python train.py --n_layer=12 --d_model=224 --n_head=7 --n_kv_head=7 --head_dim=32 --d_mlp=576 --vocab_size=2048 --activation="swiglu" --norm="rmsnorm" --norm_place="pre" --norm_eps=1e-05 --positions="rope" --rope_base=10000.0 --rope_fraction=0.25 --qk_norm=false --attn_scale=0.177 --bias="none" --tie_embeddings=false --parallel_block=false --extras=["capped logits"] --init="trunc" --init_std_qkv=0.0451 --init_std_o=0.0 --init_std_up=0.0451 --init_std_down=0.0 --optimizer="adam_variant" --lr=0.00142 --lr_mult_qkv=0.7 --beta1=0.95 --beta2=0.99 --lr_head=0.00578 --grad_clip=1.0 --warmup_steps=314 --schedule="wsd" --decay_fraction=0.608 --decay_shape="linear" --final_lr_fraction=0.1 --batch_tokens=32768 --seq_len=1024 --doc_mask=true --train_tokens=251600000 --steps=7679 --dataset="wikipedia_en"
MLP neurons of a small language model. Each row is named by its layer, matrix (gate and up: input weights; down: output weights) and neuron, and shows model dimensions 48-143. Each number is 128 + 32 x the weight over its row's rms, rounded and kept within 0 to 255. A neuron's up and down rows have the sign that makes its largest values positive.
After each neuron's rows, "fires after" lists the tokens most often just before its 100 highest values on Wikipedia text that the model never trained on.

L3.gate407 [102  61 134 117 185  76 113 152 187 122 152 133 166  84 155 141 161 112 118 135 126 123  68 159  79  95 160 110 131 125 151 162  95  63  53 131 181 191 185 148 181 155 107 127 112 124 144 126 114 149 144 140 118 112 129  70  64 132 170 160 182 161 139 124 107  77  79 141 131 138 140 125 174  94 110 161 107  80 123 195 200 129 125  53 190 117 136  95 127 111 122 115 143  51 140 110]
L3.up407 [128 140 169 122 141 122 125 164 113 167 129 131 189 156 107 159 128 132 124 113  95 154  92 152 156 136 129 128 139  42 101 150  72 131 125 105 104 155 105 101 130 107 151 156 114  77 135  44 241  49  88 118 148  97 160  94 123 136 150 121 112 106 126 125 137 146 102 125 157 134 154 114 111  67 147 158 144  99 131 104  60 168 150 177 105 167 205 167 132  91 137  98 137 169 145 171]
L3.down407 [135  92 136  82 138 192  71  66 169 140 127 130 123 178 131 109 131  97 121 153 145 137 184 137  77 165 192 116 126 147 205 110 146 121 127 117 138 168 160 137 155 160 109  83 124 156 132  50 189 133 115 154 118 125 178  81 142  83 173 225 169 203 136 175 121 139 103 194 127 176 145 157 141  98 107 161 122 109 132 177 116  97 130 125 109 156 111 140 146 132 102  75 146  89 179 119]
fires after: " g", " pro", " p", " G", " b"

L3.gate370 [122 142 102 172 180 156  74  73  88 113 125 118 145 142 151 102 124 125  82 113  63  44 144 134 101  74 146 114 151 147 126 125 144 182 104 107 134  88 140 171 110  92 123  98  94 177 169  87 151 137 194 146 115 122 196 165 137 164 155 118 119 132 110 193 110 124 134 142  87 196 132  92 216 148  86 151 144 173 149  77 121 163 105 112 127 118 119  98 147  96 175 144 124 155 160 101]
L3.up370 [117  63 150  81 145 103 128 181  62 118 130  93 168 108 127  91 126 100  90 110 164  47 163  75 106 146  90  84 130  82  85 150  78 115 132 166 109 129 116 114 245 139 147 210 116 111 169 162 131 102 156 117 115 158 196 140 153  77 151 167 108  67 128 168 142 126  92 132 132 139  72 122 130 144 113 109 134 188 156 107  60 163 129 130 147  58 135 155  81  68 133 110  41 135 104 123]
L3.down370 [178 110 129 137 181 110 184 147  89 181 101 177 171  93  91 114 127 150 188  68 104  45 108 177 126 112 151 166 159  88 128 131 130 116 122 116 173 126 146 139  92 139 130 120 126 105 157  56 138 129 124 112 169 159 124 171 151 106 104 133  89 103 118 174 119 117 171 122 106  75  74 153 187  83 128 188 106 170 108 140  93 189 176 196  99 106 105 155  98  94 107  97 119 158 198 145]
fires after: " de", " De", " ch", " Bro", "ie"

L8.gate291 [117  76 143 184 121 133  91  73 124 116 187 123 166 155 126 125 150 169 126 103 174 111 192 126 186 114 162  50 146 101 129  65 130 142 116 133 147 133 143 115 119 136 110  91 101 131 101 133 155  64 113 148 137 179 134  84 120 182 153  68 160 102 140 126 123 116 145 135 115 139 139 122 141  88  92 161 120 197  71 160 114 157 135 163 169 144 160 161 127  92 129 104 115 135 136 110]
L8.up291 [132 112 121  93 113  97 152 169  97 180 175  61 144 122 152 185 143 112 163 116 145 103 189 108 156 160  96  82 154  38 108 125 174 137 180 153 153 197 125 123  99 162 136 135 138 120 136 202 155 147 230 114 108 168 181 157  81 173 120 169 121 188 115 110 103 113 133  94  89 166  68 134 133  87 162 146 104 131 147 179 143 104 179 164 125  59 107 214 108 165 112 158 161  91 144 139]
L8.down291 [123 215 125 155  86 149 161 119 136  60  65  94 151 146 185 123  82 110 107 181 198 151 126 102 100 157 129 125  94 125 110 115 148  84 174  89 130 111 133 117 113 165 120 131 114 127 106  89  77 188 100 126 111  31 103 125 108  78 159  91 135 131 158 110 125  88 176 130  67 153 115 155 148 155 144  73 136 143 155 174  95 144 154 104 103 154 154  63 169 151 123  81  71  96 128 154]
fires after: " f", " ", "-", " re", " F", " Se"

L3.gate91 [147 112 142 116 118 121 109  67 150 110  97 123 100 158  91 173 201 128 130  87 100 149 114 159 161  80 136 117 133 132 129  80 166  95 137 135 164 106 119  92 160 149 123 119 138 159 160 110 120 109 116 161 122  28 116 131 161 131 145 142 213 156 181 198 108 141  60  79 135 119 118  98 107 123 162 102 102 109 129 141 162 175 115 137 171 106 145 190 147 128 140  92  68  69 141 119]
L3.up91 [120 147 153  87 107 133 100 146 133 143 121 120 130 166 161 139 142 162  92 115 120 143  83  95 108  96 120 148 137 118 105 113 176 125  96 125 167 126 112 110  97 155  70 132 124 135  98 106 183 177 101 133 108 141 147 162 100 177  70 157 124 115 136  64 188 133 142 148  89 118 142 146  96 160 130 123 145 135 130 109 135  90  66  78  85 177 145 152 159 112 113 122 128 176 145 120]
L3.down91 [140  96 121 132 103 114 153 131 195  61 106 121 147 120 149  96 124 131   0 150 170  92 115 146 186 153 131 120 147 111 146 102 106 161 123 110 124 100 131 105 144 104 124 144 104  89 123 130 162  63 105 129  70 150 147 154  87 122 152 171 152 127 112 130 139 156 165  94 103 148 122 171 169 174 138 169 108 162 134 106 144 125 129 108  85  95 117 120 118 130 134 131 132 162 145 145]
fires after: " Ma", " Mar", " p", "ed", " Mu", "or"

L7.gate520 [116 158 130  90  37 146 115 178 132 146 132 118 118 131 128 177 121 122 123 135 131 186 129 128 138 124 127 119 166 129 145  58 158  94  91 142 141 171 119  69 120 110  95 129 174 174 164  57 105 110 143 129 106 169  88 119 144 196 130 177 196 117 137 121 139 147  86  80 106 139 170 169 158 196 152 122 133 153 135 125 197 153 161  91 181  77 125 152 115 110 147 137 156  91 133 172]
L7.up520 [ 73 123  90 129 119  96 127 117 127 167  82 180  51 138 119 141 138  75 142  67 125 106  94 133 117 156  71 177 169 109 172 146 166 102 120 144 139 139 158 123  78 165 178 119 117 102 127  99 137  73  69 105 173 102 146  86  83 127 144 154 100 104 161 134 104 163 150 111 100 121 126 146 156 130 112  68 107 119 163 142 140 112 123  90 147 124 148   2 107 126  82 168 117 121 137 194]
L7.down520 [131 117 113  81 140 164 113  83 139 145  86 129  93 131 151 151 154 132  86 106 102 150 114 104 110 151 144 141 120 114  90 119 111  75 115 195  96 109  84 101  96 117 129 171 107 101 127 126 131 147 126  91 158 121 102  75 109 116 122 100 108 119  87 174 112  89 160  83 142 125 157 117 137 174 123 144 148  34 126 204 101 127 161 132 124 160 153  87  95  88 205 155 112 189 140 180]
fires after: " a", " the", " me", "s", "te", "the"

L5.gate411 [161 173 133 176 145 158 105 125  73 203 152 104 163 159 160 143  70  91 131 115 175 172 108 163 123  89 109 102 159  92  90 112 119 130 134 179 164 119  96 124  94 119 177 129 172 109 125 116 102  57 122 103 117 154  86 117  72 154 111 150  65  79 111 154 130 124 128 101 151 148 138 132 155  77 183 136 166 173 113 109  98  78 107 112 164 144 135 162 112 127 105 169 140 134 205 130]
L5.up411 [129 136 144 140 118 126 137 157 138 161 175 122 119 110 101 166 137 129 126 145 134  92 132 113 103 141 145  97 149  89 100 148  95  96  99 121 119 126 141 137  66 100 177 181 119 178 168 143 196  80 138 168 141 120 129  94 138 117 138 100  88 145 124 167 159 195 161 179 173 139  77 155 122 143  96 148 141 153 196 108 130 161 131 161 159 115  59  96 155 167 156 127 159 139 131 106]
L5.down411 [173  96 115 130 148 121  83 159 184  89 119 117  84 135 157 137 135 156 118  87 122 117 111  89 135 137 132 112  53  57 107 111 120 181 135 118 117 144  97 138 167 125 147 110 120 141 169  63 208 175 136 132 152 177  85 165 150 109 102 123 144 170 166  98 111  57 164 130 137 130 100  81 163 119 174 126 160 191 132 129 108 100 146  86 103  92 163 106 125 161 177 141  81 163 128 134]
fires after: " re", " de", "p", " Re", "a", " Co"

L3.gate86 [122  72 110 153 143 126  84  67 187  96 159 131 147 144  73 122  98 133 117 176 138  95 181  88  49 106 132 152 145 213 187 145 132 121 144 106  88 119 119 122 135 116  92 104 107 155 132  75 149 117 113 139 144 168 107 194 181 215  91 100 140 102 148 148 133 117  90  88 118 106 134 113 133 102 126 121 157  97  63  57 116  60 147 106 169 120 141 131 132 125 136  69 127 121 113 109]
L3.up86 [112  99 106 131 116 107 114  87 152  37 108 158 116  96  96 120 154  90 102 143 128  88 101 140 124  92  56 108 115 111 167 138  80 190 109 137 109  89  97 137 151 125 137  97 160 132 112 109 114 153 137 153 124 149 105 162 111 182 182 133 172 114 167 151 114  62  69 116 168 138 136 130 129 137 150 152 123  74 161  85 115 122  96 102 134 124  67 102 120 119 139 141 133 109 117 122]
L3.down86 [ 54 131 134 133 127 147 107 133 122 139  88  94 109 163  90  95 183 142 156  83 122 122 102 109 103 187 124 122  74 174 111 155 123  98 156 140 130 130 104 108 124 174 151  77 122 100 151 128 137 183 138 138 138 135 171 126 115 127 189 127  89 135 188 145 117 148 151 131 178 139 100  58 137 124 128 118 109  86  90 149 151  70 135 123 108 136 178 123 104 107  76 121 153 112 143 163]
fires after: "\n", " O", " I", "ness", " As", " c"

L8.gate406 [152 163 121 113 122  37 111 143  95 255 124 112 120  90 158 140 161 184 101 101 167 125 107 132 115 151 121  84 148 124 149  74 165  94  54  88  97 137 136 111 114  88  80 135 140 115  95 122 123 129  85 170  95 117  97 183  77 144 164 166 152 160 148 124 116 168 134  91 124 111 189 112 109 175 115 162 138  87 138 112 170 137 141 109 175 150 136 162  87 100 117 133 126 114  85 172]
L8.up406 [120 120  84 160 124 111 122 154  94  72 127  89 128 160  71 145  15 162  76  68 113 154 152 173 116 154 111 169 137 179 151  85 144 112 131 103 124 160 134 114 167  69  69 114  99  90 172 162 148 147 136 120 155 149  94 127 153 154 117 161  84 157 126 144 115 106 152 118 108 187  78 145  89 140 154  90 213 112 181 164 178 161 173 147 152 126 110  64 130 149 141  70  92 134 129 104]
L8.down406 [174 133 132 157 143 117 132 105 117 143 124 161 134 135 142 136  87 119  82 160 127 134 128 160 151  78 113 116 103 106 130 141 171 128  97 169 108 179 134 117 135 106  70 114 132 130 212 161 229 106 142 113 120 167 141 146 131 109 137 139  79 145 143 148 122  97 132 110 134 117 157 156 111  78 142 121 158 131 111 195 188 118 118 108  70 155 104  86  76 169 148 183 173  89 117 132]
fires after: " the", " 19", " A", " a", "te", "en"

L6.gate191 [171 154 164 171 197  81  94  91 131 130 125 120 126 138  96 124  87 141 100 174 208 140 187  76 120 149 155 108 147 102 189 130 102  88 158  90 124  99 119 155 142 108 138  95 166  49 169 125 186 123 114  65  83 177  80 158  70 149 144 126 130  79 150 129 119 181 126 146  99 132 134 156 109 129 180  97 186 149 138 105 131 112 154 100  90 127 178 104 169 111  99 127 129  79 110 122]
L6.up191 [101 118 168  96 157 136  87 177  99  85 121  94  95  89 141 156 111 142 110 125 158  99 138  94 117 147 124 119 117 116 171 122 111 134 196 212  65  80 150 131 158 156 112 106  56 105 117 166 117 132 143 104 130 153 139 156 103 147 163 158  70 165 126 112 115 161 101 135  61  93 196  74  56 154 168 126 182 112 181 161 106 137 134 140 149 146 192 126 128 101 108 160 126 130 123 178]
L6.down191 [110 146  95  95 126 142 178 142  84 156 127 110 154 105 125 132 146 110 169  89 132  96 129 159 152  81  81 156 112 145 117  83 142 165 170 158 115  28 107 155 144  94 119 130 152 199 101 104 116 139 167 141  83 126  97 164 140  64 182  99  88 131 122 101  96 111 164  89 182 130 102 101 177  61 199 170 123 169 148 151 100 136 175 123  99 154 113 159  93 122  81 166 124 127 132 197]
fires after: "ill", " ex", "and", "ll", "port", " C"

L5.gate445 [ 99  54  59 117  60 140 153 107 173 117 175 185 123  95 137 122  95  95  81 108  90 121 136  84 107 156 175 165 137 146 129  81 106  98 177  77 141  75 200 123 145 130 149 104  98 121 161 117 128  75 104 109 116 113 120 142 114 122 122 145 114 166 123 117 159  98 159 113 118 151 133 130 169 114 131 127  95 219 109  91 132 124 132  85 133  46 147 134 152 103 101  93 127 147 138 183]
L5.up445 [177 126  95 152 104 144 141 139 185 132 105 134  85 124 101  66 174 135 154 115  82 127 157 169 147 154  79 134 138 171 138 197  77 135 137 164 171 140 100 141 185 125 104 126 101  89 121  97  78 129 108 159  97 168 136 107 133 102 146  90 143  72 155 168  82 106 145  79 119  96 168 129 163 101 129  96  99 148 143 100 199 130 129 129 154 141 141 121  95 156 133 112 149 163 125  53]
L5.down445 [159 163  98 110 140 104 103 136 152 128 109 168  92 159 133  97 124 131 131 115 106 156  99 114 120 147 159  93 158 152  83 158 111  93 126  91 109 121 192 148 144 212  98 108 151 128 112  83  69 127  98 185 141 120 118 175  81 153 119 109 134 138 171 125  72 102 118 137 141 103  94 139 162 122 116 125 159  91  40 136 174 109  99 176 133 183 152 193  90 147 189 154 126 163 144 178]
fires after: "z", " O", "S", " c", " S", "y"

L6.gate269 [191 194  67 149 153 103 144 116 110 133 213  78 141 182 173 161  90 109 133 129 188 103 182 101 117 114 109 117 133 101 144 160 118  94 153 128 123 183 126 111 166  63 125 114 122 113 172 105 143 134  66  63  66  62 110 125 128 117 117  97 200 133 169  84 118 130 136 151 105  73 114 107 165 129 139  98 153  86 112  87 183 120 110 108 115 128 168  83 103 109 119 121 105 181  98 124]
L6.up269 [171 118 107 164 112 134  86 114 121  99 118  83 133 113 166 157 185 102 119  51 187 150  83 139 111 108 117 141 128  95 154 120  63  32  90  88 160  96 103 165 140 111 118 111 132 104  95 129 189 195 167 118 177 189 119 130 164 138 136 150 131 158 113  50 180 202 116 165  78  74 161 178 119  95 150 195 120 210 143 125 106 121 129 143 145 121 105 118  85  99 142 141 146 141 142 138]
L6.down269 [168 126 135 180  47 135 145 161 132 135 114  91 136 113 125 111 175 146 187  39 109 128 113 177 158  98 155 167 113  91 190 144 101 124 128  98  90 104 110 120 122 113 155  91 152 123 144  79 217  95 127 148 147 180 133 143 182 123 134 153 100 175 121 150 112 156 149 167 132 101  92 134 140 105  60 178  91 146  75 139 114 194 112 183 123 125 141 105 134 149 115 140 150 170 129 124]
fires after: " C", " Com", " ex", "com", "e", " tr"

L3.gate465 [151 193 228 181  97 120 115 168  91  95 143 157 117 151 112 117 174  62 104 138 135 116 136 170 141 108 120  84 156  36 166  96 177 140 161 144 159 124 132 159   8 112 146 107 181  98 138 156 110  96 102  81  56  89 105 129 111 179 134 161 143 144 121 115 116 125 142 113  79 176 133 103  77 140 120 158 137 124 103 118 117 173 144 113 179 131  82 162 130  89 108 163 151 125 110  58]
L3.up465 [161 147  85  94 142 139 133 195  87 151  71 166 114 181 141 113 129 130 139  91  96 103 131 135 138 160 106 144 153 136 152 159 115 193 107 153  94 161 108 121 104 112 174 135 168  99  68  97 135 126 116  98 125 135 123 131  65 119 111 119 131 122  80 139 135 198 182 149 119 167 143 179 102 101  82 157 152 127 165  43 153 164 107 139 155 145  87  87 143  64 105 156 138 137 117  94]
L3.down465 [ 97  75 124  91 188 109 110 158 152 164 123 140 130 134 138  66 100 110 168 203 104  93 131  87 135 132  81 157  76 144  93 136 137 130 140 106 129 141 113 167 167 127  92 201 100 141 130 139 110 227 142 189 151  97 106 117 166 110  50 106  96 124 148 158  87  93  85 100 145  89  80  76 148 146 122 102 149 120 122 173 157  68 132  68 110 128 138 119 117 123 147 158 129 103 141 137]
fires after: "s", " re", " Re", "ce", "se", "c"

L6.gate268 [167 151 100 157 146  81 117  88 129 112 173 146 166  99 129 153 185 150 102 102 101 156 161 126  48 108 190  99 142 107 110 140 153 143 101 155 182  57 109 105  79 148 122 121 174 134 167  82 162 150  97  83 183 136 119 122  83 134 229 118 135 133 138  91 130 177 121 114 170 134  92 130 109  76 124 111 154 119  81 125 135 135  82 155 148 125 157 134 144 110 111 117 128 124 135 146]
L6.up268 [111 150 104 158 155 121  77 144 133 119  92 112 148  82 158 151 131 143  94 120  96  75 164 114 102 115 159 102 103  70  88 177 140 103  93 160 137 120  82  77  39 227 128 138 174 145 128 145  79 163  84 130 183 129 109 150  77  90 158 124 162 102  89 117 153 125 188  83 133 123 134 182  87  80 111 132  92 139 139 158  86  90  76 196  99 126 120  92 150 124 113 147  77 121 136 165]
L6.down268 [125  98 164  81  74 163 115 149 167 104 101  85 132 174 113 160  88 144 185 138 163  89 119 141 213 191  82 114  84 142 144 122  96 167  63 153 104 116 138 162 143  95 109 184 131 118 102 139 110  90 126 141 156  98 180 112 151 169  73 140 130 122  95 140  97  41 206 124 106  93 187 137 145 216 129 147 105 126 150 192 125 126 169  73  52 143  81 109  54 156  96 165 116  86 114 179]
fires after: " ex", "cc", " Pe", "com", " C"

L5.gate199 [243 152  55 154 102 140 105 127 149 169 152 146 114 143 138 154 129  37 120 173 117 156 129 105 135 124 128 108 121  60 125 114 194  94 129 106 128  94 194 134 154 116 126  93 147 101 156 137  93 103  66 106 131  78  83 132 110 134 106 154 168 131 114 121 112 103 106  78 116 139 135 143 112 127 123  55 113  93 164 153 142 127 142  85 182 116  35 191  94 152 146 151 100 118 192 169]
L5.up199 [164 148  62 132 186 148 120 141 136 183 133 143 133  39 152 118 136 123 136 138 103 115 146 134  85 165 146 191 138 119 148 165 114 136 119 114  98 142 127  95 101 123 184  95 175 159 152 123 121 156  78 138 132 104 142 133 149  88  61 128 123  89 150 122 128 124 184 143 206 115 174 138 130 138 124  79 101  99 161 158 158 129 131  37 143 158 145  40 134 151 111 155 116  76 125 172]
L5.down199 [165 113 150 121 125 112 125 231 144 120 172  97 123  91 108 117 141 114 131 126 115 172  85  99 166 105 148  92 127 130 131 136 124 140 139 137 117  29 132 146 127 152 144 114 141 125 105  86  92 142 157 161 171 111 123 145 132  86 158 125  75 124 110 110 106 130 131 134  98 126  90  98 143 153 124 147 117 134 118  78  86  59 127 103 156 151 148 191 131 120 103 122  99 128 163  88]
fires after: " re", "p", " De", " Re", "st"

L6.gate180 [145 145 173 146 164  72 116  55  97  40 182 122 145 125 107  95 139 152 108 118  83 124 137 166  65 137 146  90 115 117 104 125  76 133 127  81 159 139 123 137 136 155 115 105 157 135 124 146 158 111 113 120 111 162 215 171 153 131 110 104 116 172 173  87 100 175 111 130 136  79  92 128 131  91 155  91 114 116  59 100 147 111 146 100 190 139 178 121 138 100 111 163 144 122 138  84]
L6.up180 [134 129 162 131 154 117 129 125 116 103 130 105  92  95 165 144  98 126 115  76  96 136 125 163 168 175 179 112 112  79  48 149 159 150 201 134 135 145 132 177 108 191 108 143 118 143 134 125 129 129 101 101 131 103 151 141 118 173 113 116 134 201 121  99  63 107 159 120 134  62  70 135  83 136 166 128 118 202 117 137  97 128 127 165 159 175 126 128 179 124 172 106 100 127 121 123]
L6.down180 [ 95 170 127 105 158 106 157 178 135 131 163 123 154 126  99 159 118  71  89 121 138 115 113 149 171 206 136 118 162 111  93 147 122 116 148 120 122 119  85 129  87 154 111 129  98 130 121  92  85 156 160 132 140 133 161 141 116 119 123 109 121 126  58 140 173 140 158 164 120 126 161 128 116  99 138 161 144 119 106 135 106 132 144 107 139 139 105 142 140 117  91 126 109 121 117 137]
fires after: " ex", " C", " un", " c", " re"

L8.gate109 [122 144 110 136 142 113 121 129 150 178 133 122 138 115 147  56 121 121 118 130 145  82 144  87 158 136 144 121 151 136 146 103 153 108 176  88 112  83 139 155 180 115 147 230  62 147 126 152 129 118 193 159 141 113 107 117 111 110 119 154 168 106  91 161  94 109 175 140 104 175 155 109  98 103  92 139 145  92 110 126 140  77 100 171 146 128 103 166 122 145 170 131 159  83 150  57]
L8.up109 [177 163 117 122 107  99 114 210 116 169 132 119  98 107 181 144 179 138 155 141 120 179 106  63 116 142 123 138 107 142 177 120 162 146 124 152 110 113 114 111  82 111 172 204 127 102 159 126  28 112 132 130 128 128 111 169  79 154 139 146  92 130 126  96 117 167 143 202 143 112 118 118 132 162 131 146 144 109  58  86  58 126 211 117 114 133 132 204  71 128 113  92 150 119 132 122]
L8.down109 [157 125  82  99  87  85 124  98 127 135 132  80 110 116 159  61  84 115 142 165 171 130 136 167 136  59  91 117 127  88 157 168 136 165 183 182 202 161 116 182 118 122 174  99 117 104 118 141 153  83  93 159 141 171 135 181 187  56  80 137 157 126  71 174 219 191 162 144 119 100 101 140 128  77  94 131 133  93 141  72 119 120 113 192 153  90 161 141 102 100 137 168 110 105 144  82]
fires after: "o", "vi", " do", " ", "-", " was"

L7.gate378 [150 154 166 167 115  85  87 125 187 113 147 133 188 151 117 122 138 103 113 130 112  98 119 161 154 126 152 141 114 111 124  52 169 123  80  90 160 139 114  97  65  93 125 169 116 148 129 100 148  93 121  88  93  97  95  59 154 174 182 115 154 199 118  99 116 141 158 110 196 133 157  94 191  88  84 145 123  97  75 142 131 138 119  48 165  98 149 158 222 129 144  73 127 111 126 165]
L7.up378 [129 102 115 119 125 129 143 164 144 135 152 137 196 103 174 123 140 144 123 152  98  70 138  62 147 145 130 156 138 101 119 134 116 180 140 155 214 128 108 171 128 125 170 114 127 159 122 155 178 132 139 175  92  80 184 110 191 107  98 163 144 100 131 162 174 134 142 159 165 139 195  58  81  98 103 137 146 132  74 118 130  62 159 142 111  96 127 140 137 157 143  87 162 153 132 134]
L7.down378 [ 50  99 107 164 136  57 120  88  73  96  72 154  96 124 157 112 152 138 135 152 143 123 152 113 102 101 165 156 140 133 122 101  56 126 146  77 114 178 127 193 105 146 149 100  73  78 139 177 201 122 176 106 136  98 132 112 149 109 129 141 124  85 103 148 164 154 103 136 103 111 140 164 149  83 109 126  65 138 110 148  95 135 143 113 102  52  80 136  80 118 146 122 106 158 118 143]
fires after: " g", "ra", " G", "s", "gra", " tr"

L5.gate369 [122 166 167 162 202 151 153 153  78  81 149 174 116 127 172  91  95 178 155 173 111 124 143 112 105 120 122  81 123  78 168 159 126 184 123 124 195 120  86  95  96 114 142 106 161 121 153 145 124 126  86  81  73 148 197  73 174 126 151 134 176 142 114  45 148 139 151 129 128 138 120 132  84 107 140 118 112 111 112 185 151  87 128  92 161 158 136 127 148 118 171 131  99 129 102  86]
L5.up369 [129 129 145  99 155 165 169 170 149  86 114  93 184 147 142 113  80 138 162 181 145  95 173 147 107 155 137 138 124 169 125 123  93 158 195 155  73 117 176 102 102 156  89 134 132  83 184 142  78 167 206 100 113 148 110 118 144 123 123 119 141 124 124  98 112 117 125 135 162 141 118 105 122  98  87 140  96 139 102  62 117  43 170 189 122 146  84 153 130 147  99 188  45 160 113 182]
L5.down369 [168 108 123 135 149 147 170  75 210 145 127  53 140 151  55 125 107  91 147 117  79 111 139  97 125 188 129 140 117 189 136 158 110 125 182 181 104  90  94  95 143  58  88 179 140 125 135 159 125 103 156  99 150 172 160 136 156 125 120 132 115 100 155 133 118 115 161 115 161 124  74 117 130 116 130 128  69  85 130 147 156 125 127 181 140  96 119 122  98 136  69 165  87 166 114 140]
fires after: " c", " ex", "ro", " C", "er", "mb"

L6.gate59 [153  45 133 107 164 109  99 147 171 129 156 166 193 139 108 163 158 162 121 154 152 128 105 144 104 116 152 173 113 113 123 150 118 110 113 118 180  97 122  91 115 133  65 119 137 127 115 175 198 165 161 119 108  88  86 109  99 174 153 129 140 101 161 127  60 149  96 161 173 119 136 137 171  86  79 168  77 105 122 197 102 124 138 125 136  98 153 178 172  72 139 123 107 140 128 130]
L6.up59 [ 82 113 162  72  78 135  40 130 137  96 139 181 137 165 120 115 111 179 116 153 102 116 102 185 135  97 136 125 157 181 167  90 148 123  91  76 169  98 134 105 148 131 133 136 140 176 195 129 149 123 160 194 150 147 169 113 125 124 150 132 159 101  73 158 171 163 105 103 108 143 194  90 155 174 140 130 104 177 142 117 105 133 211 104 160 123 116 154 133 131 189  93 154 103 190 180]
L6.down59 [ 73 143  69  67 151 114 112 109 120 122 182 139 111 149 152 133 155 148 100 134  88  97  73 102 132 119 146 147 156 158 118 197 149 112  70 110 108 154 113 179  89 172  99 141 128 114 116 184  90 110  56 175 122 124 130 139 122 158 145 130 155 126 105  93 132 171 124 117 185 123 180 122  75 149 128 108  94  64 102 147 125  94 168 205 128 155 160 203 151 160 119  70 177 114 187 119]
fires after: "t", " g", " G", "f", " F", "G"

L5.gate231 [126 227 194 131  98 117 103  91 129 141 164  95 183 138  79 113 137 137 124 131 138  88  95 160 154 112 138  85 167 139 154 127 115 130  83 117  76 137 114 139 133 113 156 102 178 138 127 126 189 100 117 101 170  95 137  97 180 153 175 127 135 154 149  68 110 100  29 132 124 120 173 124  94  88 158 154 138  72  77 104 116  93 179 129 206 129 142 135 126 148 106 173 146 170 104 130]
L5.up231 [118  87 107 134 161  90 127  99 121 109 182 144 121 160  65 108 156  86 113 122 135 114 138 221 105 106 112 115 131 121 145 180 111  54 104 143 168 140 106 142  90 119  93 158 174 139 138 173  83 134 117 163 152  93  87 147 158 131 177 129 160 164 173 119 162  86 130 221  83 145 107 130 139 189 113 134 166 124 145 137 175  86 169 166 140 121 136 115 160 128 167 141 133 135  79 105]
L5.down231 [ 95 109 153 101 125 217 108  98 129 119 117  69 179 145 141  70 108  81 158 106 145 116 124 173 142  96 141 139 122 136 109 135  97 158 138 177  88 142 106 117 133 114  74 116 132 137 116  78  92  86 205 129 151 143 158 124 109 181 139 105 161 145 101 117 143 155  95 191 129 154  89 153 124 156 146 148  90 121  86 118 138 125 143  97 160 202 102  96 138 147 156 136 121 123 185 137]
fires after: " co", "C", "le", " tr", "l"

L8.gate299 [146 157  91  97 146 108 174 115 169 116 153 103  72 124 120  83 111 165 152  93 171 165 164 106 109  93 155  63 148 113 133 112 113  95 172 133 136 136 184 186 123 126 128 183 195 140 154  72  99 120 121  93 125 144 180 141 174  96 158 122 134 123 110 120 166 144 166 148 134 131 112 137 138  93 121 108 165 103  84 159 132 112 143 167 152 161 126 186 104  55 130 154 159  96 171 114]
L8.up299 [161  94  86 167 126 154  96 141 105 104 154 145 129 118 151 134 128 100 130 153 107 149 100 149 133 163  91 124 122  56  93 144 130 104  70 108 120 178 151 132  70 157 193 128 176 111 121 162 111 136 163 116  86  76 130 168 194 114 143 160 235 120 129 150  94 163 132  94  92 117  81 116 120 150 138 135 120  35 108 172 107 198 163  75 138 161  73 118 105 122 168 147 113 130 185 171]
L8.down299 [146 145  66 117  93 123 151 120 118  96 114 122 114 123  63 101  99 123  81 132 157 199 164 116 162 136 129  91 115  68 116 142  84  94 144 139 144 231 151 122 106 180 142 164 168  48 118 154 103 178 114 151  57 163 119 111 141 119 184 109 137 100 124 165 180 162 134 126 114 150  62 154 133 178 111  84 132  60 110 101 105 117 139 130 125 172 125 109 148 157  82  72 158 132 152 131]
fires after: " was", " re", " ", "c", "in", " been"

L3.gate178 [102 181  93 115 118 155  99 147 100 167 102  83 184 114 147 135 112 122 144 118 134 106  79 177 155 103  64 110 115 139 112 132 179 184  77  70  89 122 141 144 146 145 106 109 139 161 122 150 131  91 151  73 111 134  91 135 135 144  95 146  67 157 146 124 125  90 116 180 169 175 131 100 102  69 187 145 116  58  98  55 160 125 136 123 197 148 162 115 162  95 172 117 169 138 157  98]
L3.up178 [101 134  85 161 136 151  54 125 112 140 140 192 135  92 166 103 135  72 121 106 113  98  61 127 129 107 126 159 108 100 178 153 139 126 123 147 147 157 132 107  88 140 148 201 112 161 157 151 127 134 133  99  94 169 126  99 166 120 159 191  60 103 134 171 112 104 106 171 141 178  55 101 121 101 150 107  56 103 134 117 126  92 103 192 140 162 117 121  92  80 154 173  90 172 139 152]
L3.down178 [154 147 157 127 129 113 160 123  56 120 143 108 217 107 122 149 132 129 240 141  93 235 117 146 136  79 153 132 124 148 107 135 123 159 174 119 144 177 119 121 161 195 133 142 118 135 129  99 103 141 152 131 133 131 176 151 113 113 213 125 122 168 111  84 118 147 158 135 146 156 130 120 147 139 135 108 154 133  92  53 114 159 156 118  87 147 117  98 122 128 119 172  91 131  55 105]
fires after: " re", "ur", "l", " co", "co", "p"